{"num_hidden_layers": 21, "num_key_value_heads": 1, "positions": "rope", "init_std_qkv": 0.0377, "init_std_o": 0.00582, "lr_mult_down": 2.0, "batch_tokens": 32768}
MLP neurons of a small language model. Each row is named by its layer, matrix (gate and up: input weights; down: output weights) and neuron, and shows model dimensions 32-159. Each number is 500 + 40 x the weight over its row's rms, rounded and kept within 0 to 999. Numbers have three digits each. A neuron's up and down rows have the sign that makes its largest values positive.
After each neuron's rows, "fires after" lists the tokens most often just before its 100 highest values on Wikipedia text that the model never trained on.

L14.gate500:506454517557457528509558501516510541524513560495519509489546546499497550450501421535540631501453538447460504553559500565446552577435457438522472520512511600475521511463461516459529523479479505541492454447424472500506476525487464490526510551490540549523524573451569413491498473456426519461453545558481515453491486525498402481556533511490478510504504555490563496533486458448513559449524
L14.up500:508506482519483554536466457520503440528490491473459468542482480429501465468530472500493502471438437526444507481458514464569521464506511538473443508498479453462482487587455484540535495491492470581501539556556490490471584536480468519474460499527485472538493570469568486428497482452525526499552540470536531550533456611528504511498598518483512432546485468514461588501521536530509495483594
L14.down500:595412522466510397543489498588479528533565554488491416491526535451522570483516498574554519470483516388503495591482516517519609488450524476484494523433503511546512489466563495439489486501514500450540502510462457487489485473495438517475444485521532472485491490552477457513496471482529533523458583544481457494440498528455471491561460442573472533462506507500487452511505433453420410522467
fires after: " |", "|", " with", " made"

L18.gate27:466602441543536540467515456535516480498537469489467563543486510483517536505533535569523465526471503519505468479487449510504496480523510516490514511567514534484485479469536492470502515473486483503413448508520483510576444496424543479515473470481456510573493563510558423514544540399518421485460510476490565461476518527453442580546492526420513482447489511525512492482557522537501518396469
L18.up27:529484436473504514558442529476496490533534474594489462534481485507484515496514507517546452468544466448527517492496474530467549541531564492504507499502411501438459522523527504568575466443569574515483485484520505447482408454480548532496447476468462512486520548442425427532479459505501494549496513505530484479482466546461461556501508467536434546535547602541490494534432495521556523475463
L18.down27:476495408488459482414478506492456516485506515432439528444485448494492534498483495513466483498522509391492420497516542535451504516466464511527454483455476511555488546507547529489517497418510464536415535510510490547550470517528525476502464514516461492522471474436472499561509540547543523591501515527549511439481486484500575568518469456443485467465503501523552483512535500503519434571471
fires after: " (", ".", " W"

L6.gate446:473492493497526514572572447444557503496521480509515600433495558454576519460524488466467417479585533497532530492515516453552512599499470484528568516487558555456500439472517583467524427500531474595458454471548532490523462547487562523530513512542456539526539467529486496462520484497471565489533454428503436456451509511458459465522514586484444376527552449448477432497551412541491471479494
L6.up446:522433458439456471518494502444583507488477478498509504502421487493502504455506501533465561463555581433477549470545482515548591417464483480471430503488505496463484479491511523518520514468495462471432560392542458500474554514511512423557455489541541590494472461428522514466471473499505473512491500478552414540480529547487494524463465522542549507552465443502522469505476451487426433562442
L6.down446:533513456533472482585499457483595444461507486573535508583526499456588493444451530522528516486497447439515493518532481513531528460453544519491482507462452488502493491476496540556515452524534388528560504449529484543467498480484518472518487495613523535541547527452501496494404528505486470518455503484539472469570499488536507544627502544475509482589475447530526492517432487435504544576546
fires after: ",", "."

L7.gate190:451463463494427486516492523535583454594525523626502425468482510479456478434476448508496534501501537497529502469510442495483489512514475521504475490463505512502467486520495440559426477486532485520557487546461494478448580452478541478489478534522566505525519520487538494469543536440548502493531520445446457600479465533539493492511489470388568501484495458530506497449438530521530443519541
L7.up190:496477457509529526542413469478511476487472539551524472451528517456507498531494487520488582451499476517477489506563486501539526482512464446433418477502468435524449514491499417519523557538546480476553545542536499528506486533500537468509449504453525574492493502444485423457570474394569513475557504489442434513534523533498529516476583491434469535470527465498531589440488540557491475460560
L7.down190:529523530485521406516528489493537490525534519482546457503432514533445486459486511512476434544453528466457582535496533500568514522455527486567560522497502485550426525501490461537487474477549517481467482506481486501553525499528557427447544467508540532503458459574415471534524420560559560502561533474507561596457483532504476487569480495506581466503482546531596457473511525541565480500495
fires after: " |"

L12.gate101:501460562518417470486523408457475531473484504532480441500535518494521589540501529425557427569495469548475536483444511505478451510500531458517450448541510494532436538494549451473494415519496477452542432415535494517548529445469584602487509463528543490548476473514415533544531421466518444464475485548443563520508534495474481507502540527474547510542468493497519505511495514576559566418574
L12.up101:491507505504481510539471429487478468498479547527505512491465578469491538545579463502520506552538452569434577414447476509460456466529471499516564508481538572489524486477415562514519478479431507473482445439516419499482527482493486549488506459524440466527438487444423598532485481407507492422525523558491507512489519517479451458460482497521539472554589502488498471459501454521479507472491
L12.down101:450495510493538548462591537476507532523492486448498558468489460483546472566548573454508499483501512460487472493509498497515537506499447581516490534434480385434490488451576460536543500486548483435452429504492472509506436492489566460528526529543516508428470484466488551553480525507532476439501534495511535426456556533513524526564478500414541475487448556453579497517550462504454476493489
fires after: " |", ".", "\n\n", " ="

L18.gate467:523530492508552517465479488588433495466510456462488499527499449459488512486507552484578481521541522536500470466434526535468492451436527516550428468497466434527480486504504514533468425449434519485450483447515514484475499470489519550561547509447520490512432502529470485507577532481498473472495496498501575541603572506487481526540518515459399487477521410466527609433510536532492425473518
L18.up467:512484466520537456509516472510466555516449508467483500563521526509449514468418530626521496442510472412483564521477550574522498516500467536445537558532453498512599567451470441442517492533527524482517426508431539488494472420479524517500469533484431464469467470468512576507477457570504479545506547515537532474496480540504492473569507456507481462408503459500478526563555530487520473550545
L18.down467:474448465443471490543497569490526536485505517422465495487503498518483502503603495473465538527519498483575429518480523512479419497463497517472428478538443532522424484497480493541448516548537520561479445513544467540535493580484492497501558533404491488519438516449461484491524470541487626522544522567527538511429498461546495515510516502530571445380497508539576467499471603508558460498499
fires after: " the", "-", " (", "\n"

L7.gate383:498497476510442516498505448527507546486484490529473457479507515482439572547485412551478461543500530475487515439487501512459511543480460485559498458510525500471501452570555546541473487536532469490570487526491565537529513584363466536525479449520508628503509481496434517464453495469479492479518538456398487505507547516538489512501479508545487525508499521468445453415570451506512464464451
L7.up383:523472499523532559455473511511483550500508518531504492548522551526410437565493543467454582474504496536452480521435534496521533563472452470525448510464436519496513498483575484496497614525548488467467457502447435552510514468531508505484495478517467496517534410519425518383487456486496547506512480515506529453479491515536450426519498408550553542439534480524546547453577497515429475542601
L7.down383:490525488487444452522538442500467536482458545508445495493479487524496440526439518484454521464502531536535435523488472493551489569500408482432457496464508513521519506526402565575529513430485473477481470500544442497476521456504464568509531465494465446497503498541456449473502474440534493525472527454440516595480468430415475533550497449543500575497460534536484567477541521470463499563497
fires after: ",", " New", " the", " Los"

L15.gate429:549500580553527518527443474485440513505548480472473481500434499553586522491440473483556452512431437485492483524443492541473506530450487523441595505477462578393515465503488503481463517464492539535502447494466548500550503533482542447498536398568587556531560489487515519501451437479472461467485519521525467515506492543445479561529561544465484506463478526446451451559499485522494485540474
L15.up429:523493515534502483573544510435526475483499490502499478476540505389503526444501476478450515447475483437546466508506459470459563516475494471481552539534502537531485533507454474553485514507492441521517515464503426503494505459457494515581477478635523526502481498444553441480492431487601499495481541497500468500449513518475582545434554558497479474526436539481509490515408558559527494471546
L15.down429:587452497506539489465433457465487471577519477515513420506557454490507522453543503580487504459518493402509511485533607473478448520478488522510570453509538546497456494444506496505538485458514493567462501511537502545555548441476559518483491456510569481499480507544480522532475447527509528484464565442476490517482391527514535536457545516430468466520446537511495495529491523543415551458468
fires after: "|", "-", " |", " No"

L7.gate354:483487462449395589467517441466540459494488469582421484475463483528472473465472537481526481482447557527516500549533466531443524507479510540511487518553460465533504515482528536501452480497530577482486415487500491497565512515478524511484468515549429537502554440516495454510535530451479516569542494441463505549518427493467444493496577468519461500508458543587526548430482484490504533480523
L7.up354:504488533441537528518416486554511485471505402481459448472484536451509491545507506472559532521525501528445544548460540544484485490517510528493504589443498486519500639550529488487523540435593521494508487500457517508511459518494502547502476512499475512455514540464485469498500438460543533451458525520444411457556549501568523493567545505487524508455409515528483513491508499512531544452520
L7.down354:536549577473484479579501475500479491505477464491452486571540485431484433565499508503537472446471498446529468501492523474499472532411471514431559447456518532533496497558416517544499569488488536525520504550518488510512518441476477443471509471507543514462460446487529521619507397516408530473522514475500499507478481500487502515525498563591427464507521507542500508494412482531547596464524
fires after: " |", "|"

L12.gate665:507478460507501488508477438498520395539474514463490540494546472544511498552486449529481541462546484497408463459454483495481484451516451531451487500453492552515522486513409499541483485477514532420450460532482558509524558534479554401483538465496515524481521565488469498503483561434452548559538455503509537471539512503527523534498595556542516509524559451495591466480564562583452556495475
L12.up665:498394429480495462510476410509555468494552582537577516511464531542513497583466500478452469507512529489456502494475495468499491447462470534464471500515443489514499497514512581508536436473483450505480423433483514520488509442447526531498458481484522526553466549543447528443474505458464497591509496485520503515613507500427543532508523543498502470491522433469532480466485445472461438565422
L12.down665:473495552497411485487457491468464477589519572452519603531546487555526467514498471431454565521523410521461468507538495388548443424559451573484499493505510477505524558485492518487522413486511508508418481528526560460446528490459494560532465549512485513502524543480503471506529531435520463542452555459492572456474440468451493494547482482475519541451497473516566494523520508514445532486445
fires after: ",", " Hi"

L7.gate319:553534512539599488472514534552468496485492476486461513437532580464543498454498477592532477517478545533486457445517505466462516430483581504457473508490494498556500481530496441512520475515567503555523482462498552539561534493509450500497473481431498416475534491441503500482495540515423570540531485490492507487480533445608487454426395542477461462512456577491501518515481574551482503510446
L7.up319:500499514488524546529496513531508516536568530506490505480390492523507465436473536549527580538503520499470545482508423566515485495461507531456530575558466467451431539493493445492543452544557498518573470464516445485555462410478525521473459507529513398490491470507517570458517494464464535475569503547480446478508493524514491566489486500516488448497545548486478535455477490525491531502482
L7.down319:453465477480490475491462594493482425524541544482545500475453567526494487507531489466539505500592569508494445460494529521583461559472426467447583585560467432486483529507504527512493508460499446500569451537483463489489443464527599475479486491510510548508507558506501548477459588478504496481518509527517474481465525468496514511521523505565505553511539494500593521540520434505424475525596
fires after: " the", " a", " The"

L4.gate655:468440510457618535528419492501519557516562508523475466515539524551490456512556479543550528453507548555513562501492527546500500430462530464483561474472469524502527476482510444554492447483509469556445515510530471508528539495495472541498568500532496571504492507589484565463487517518498483513513523589482477473471552452506500389387564520480523457520507510546452479510488507509571539449513
L4.up655:542476490504516491445497498522567503449532442502513542525544514502518535521585532492555515479551527504532503511536474550502481438487531479526481498450408537476446573515449464523457435530493537510485480514559525509501530500450506590514524480506494572494579468552500538477509523508411494506566491573514498408481510485495539502430504443461537503482498481487450525531559494497554606452440
L4.down655:526508520533474545450513526524454499491479547523517465511516534501519468499436480481525515517531469473537480469531501492535507565539466544507442451484559489518487471481483514479455540470477448525502443501487515528488466498561527423517452467471501459460538524440437587590555535504530465577478496477475549534554506518528519546565469565497450470428474498470529475548475484489445507554518
fires after: " (", "\n\n", " \"", "|", " un", "\n"

L7.gate664:510502535492495555467402503507533482519479464468482542578515459435512460460548452546532503516481518475512480575508484640511462514466432522469493561485507547475461451537469472493444486484477461551506502484449503520549534485446509430462504510510478555496533475518552494489547518458446549511535456481478535468508514468498442578480586549445524480480558477529466553496490547438522538540526
L7.up664:483560479478527466464505595515484479520518513491426486479504527421510469508476499447501413517512535439506504517514551537426519517467472495472448577588509549549523498555523466543440393510503525527429475519390504465592522510470546483481500534490490533570456496479495460590460476474516489485546511557422468503565519410506465537492543486552464464571555516458515515503457516484566554574485
L7.down664:571502478504559512423504482502495507546526505532488549530496478547534527479519474452460481481543499479492465491528519524499468493523464520510505532582558491509490533535514540458464543459506528473527435466544532572575467395498582446568591471524530535502445550449521550560488550461443439555566475523469546540491544516473447476499553479464475558557528507499522520498565453465445544492606
fires after: " the", " The"

L15.gate28:580477514498532546564553491501547467473463473466482468502573509514507512535446550434489498528563492463471488501445428465548557421429491490484485449480562535473412533500521479494571518525539400566504493536595555529510481516514460530489513539499500535542578505486566456533438484545491517475517491519523512430526493548493464451492523552589418538558512433552512515529584504474483525497412
L15.up28:539477539435580412530461544531465527488542496502520430470525530450496549512544442436518421485480489495502487505444469506556467545444473478473506471470509460510490541542573435449598546480497514462518549458628503456576529546467492487488495544489520538515538485592516509408503544525443490467505449494453514562552509537544492498560528507496476534534487486509569504470488543439517487536541
L15.down28:520540524482510544569487521549436405524484458471515498451453452566521573485522493486462512501428497516514488549522524550536483440492522526426500445494552514550514425468552535463549493483480430499448448555499430551520495521557487550592513516515492502515421517547542506579435515549492539554516558518567480461452539505528571532441469483471533445539535451491440566562570543495479460551507
fires after: " =", "=", ",", "\n", "."

L10.gate631:451533466496435439578520505457530516483483503536529510513542469459574535460548476578510481479525559475462552522470498507500573479481489519565491534467541507516481525545486496459523419460536405504461470411468442494526527518569560440440398485519448502538505526506468479518545531525499531471516476486553457540462531524511535585457572534557520516570498445488538518455446485589498472526475
L10.up631:479499471518539461477559450472587536449490508435489533507557474544518550536499525438424511515489437482503510573473480511479522506542533472558455522485490474525564465522466505525431485526557444536458461422481528525464499509504494506525490485522477524535518440457630458487491562512470441558483536434594466516486469553462479482488516494516566481517482465484502485502466485518456436497523
L10.down631:457534457516505506499555523426507474469514475522532555521404501503600531480484532530407496556485445488496532518424511454458464488433496566497506445473517462486436504549505490462491435498507473443523446469467506550461462484468502487512506488582525540520514474507461500538464587509490497488497588459506498531511524493519541558571440535529451553502459433446513443546493444527540472469510
fires after: ","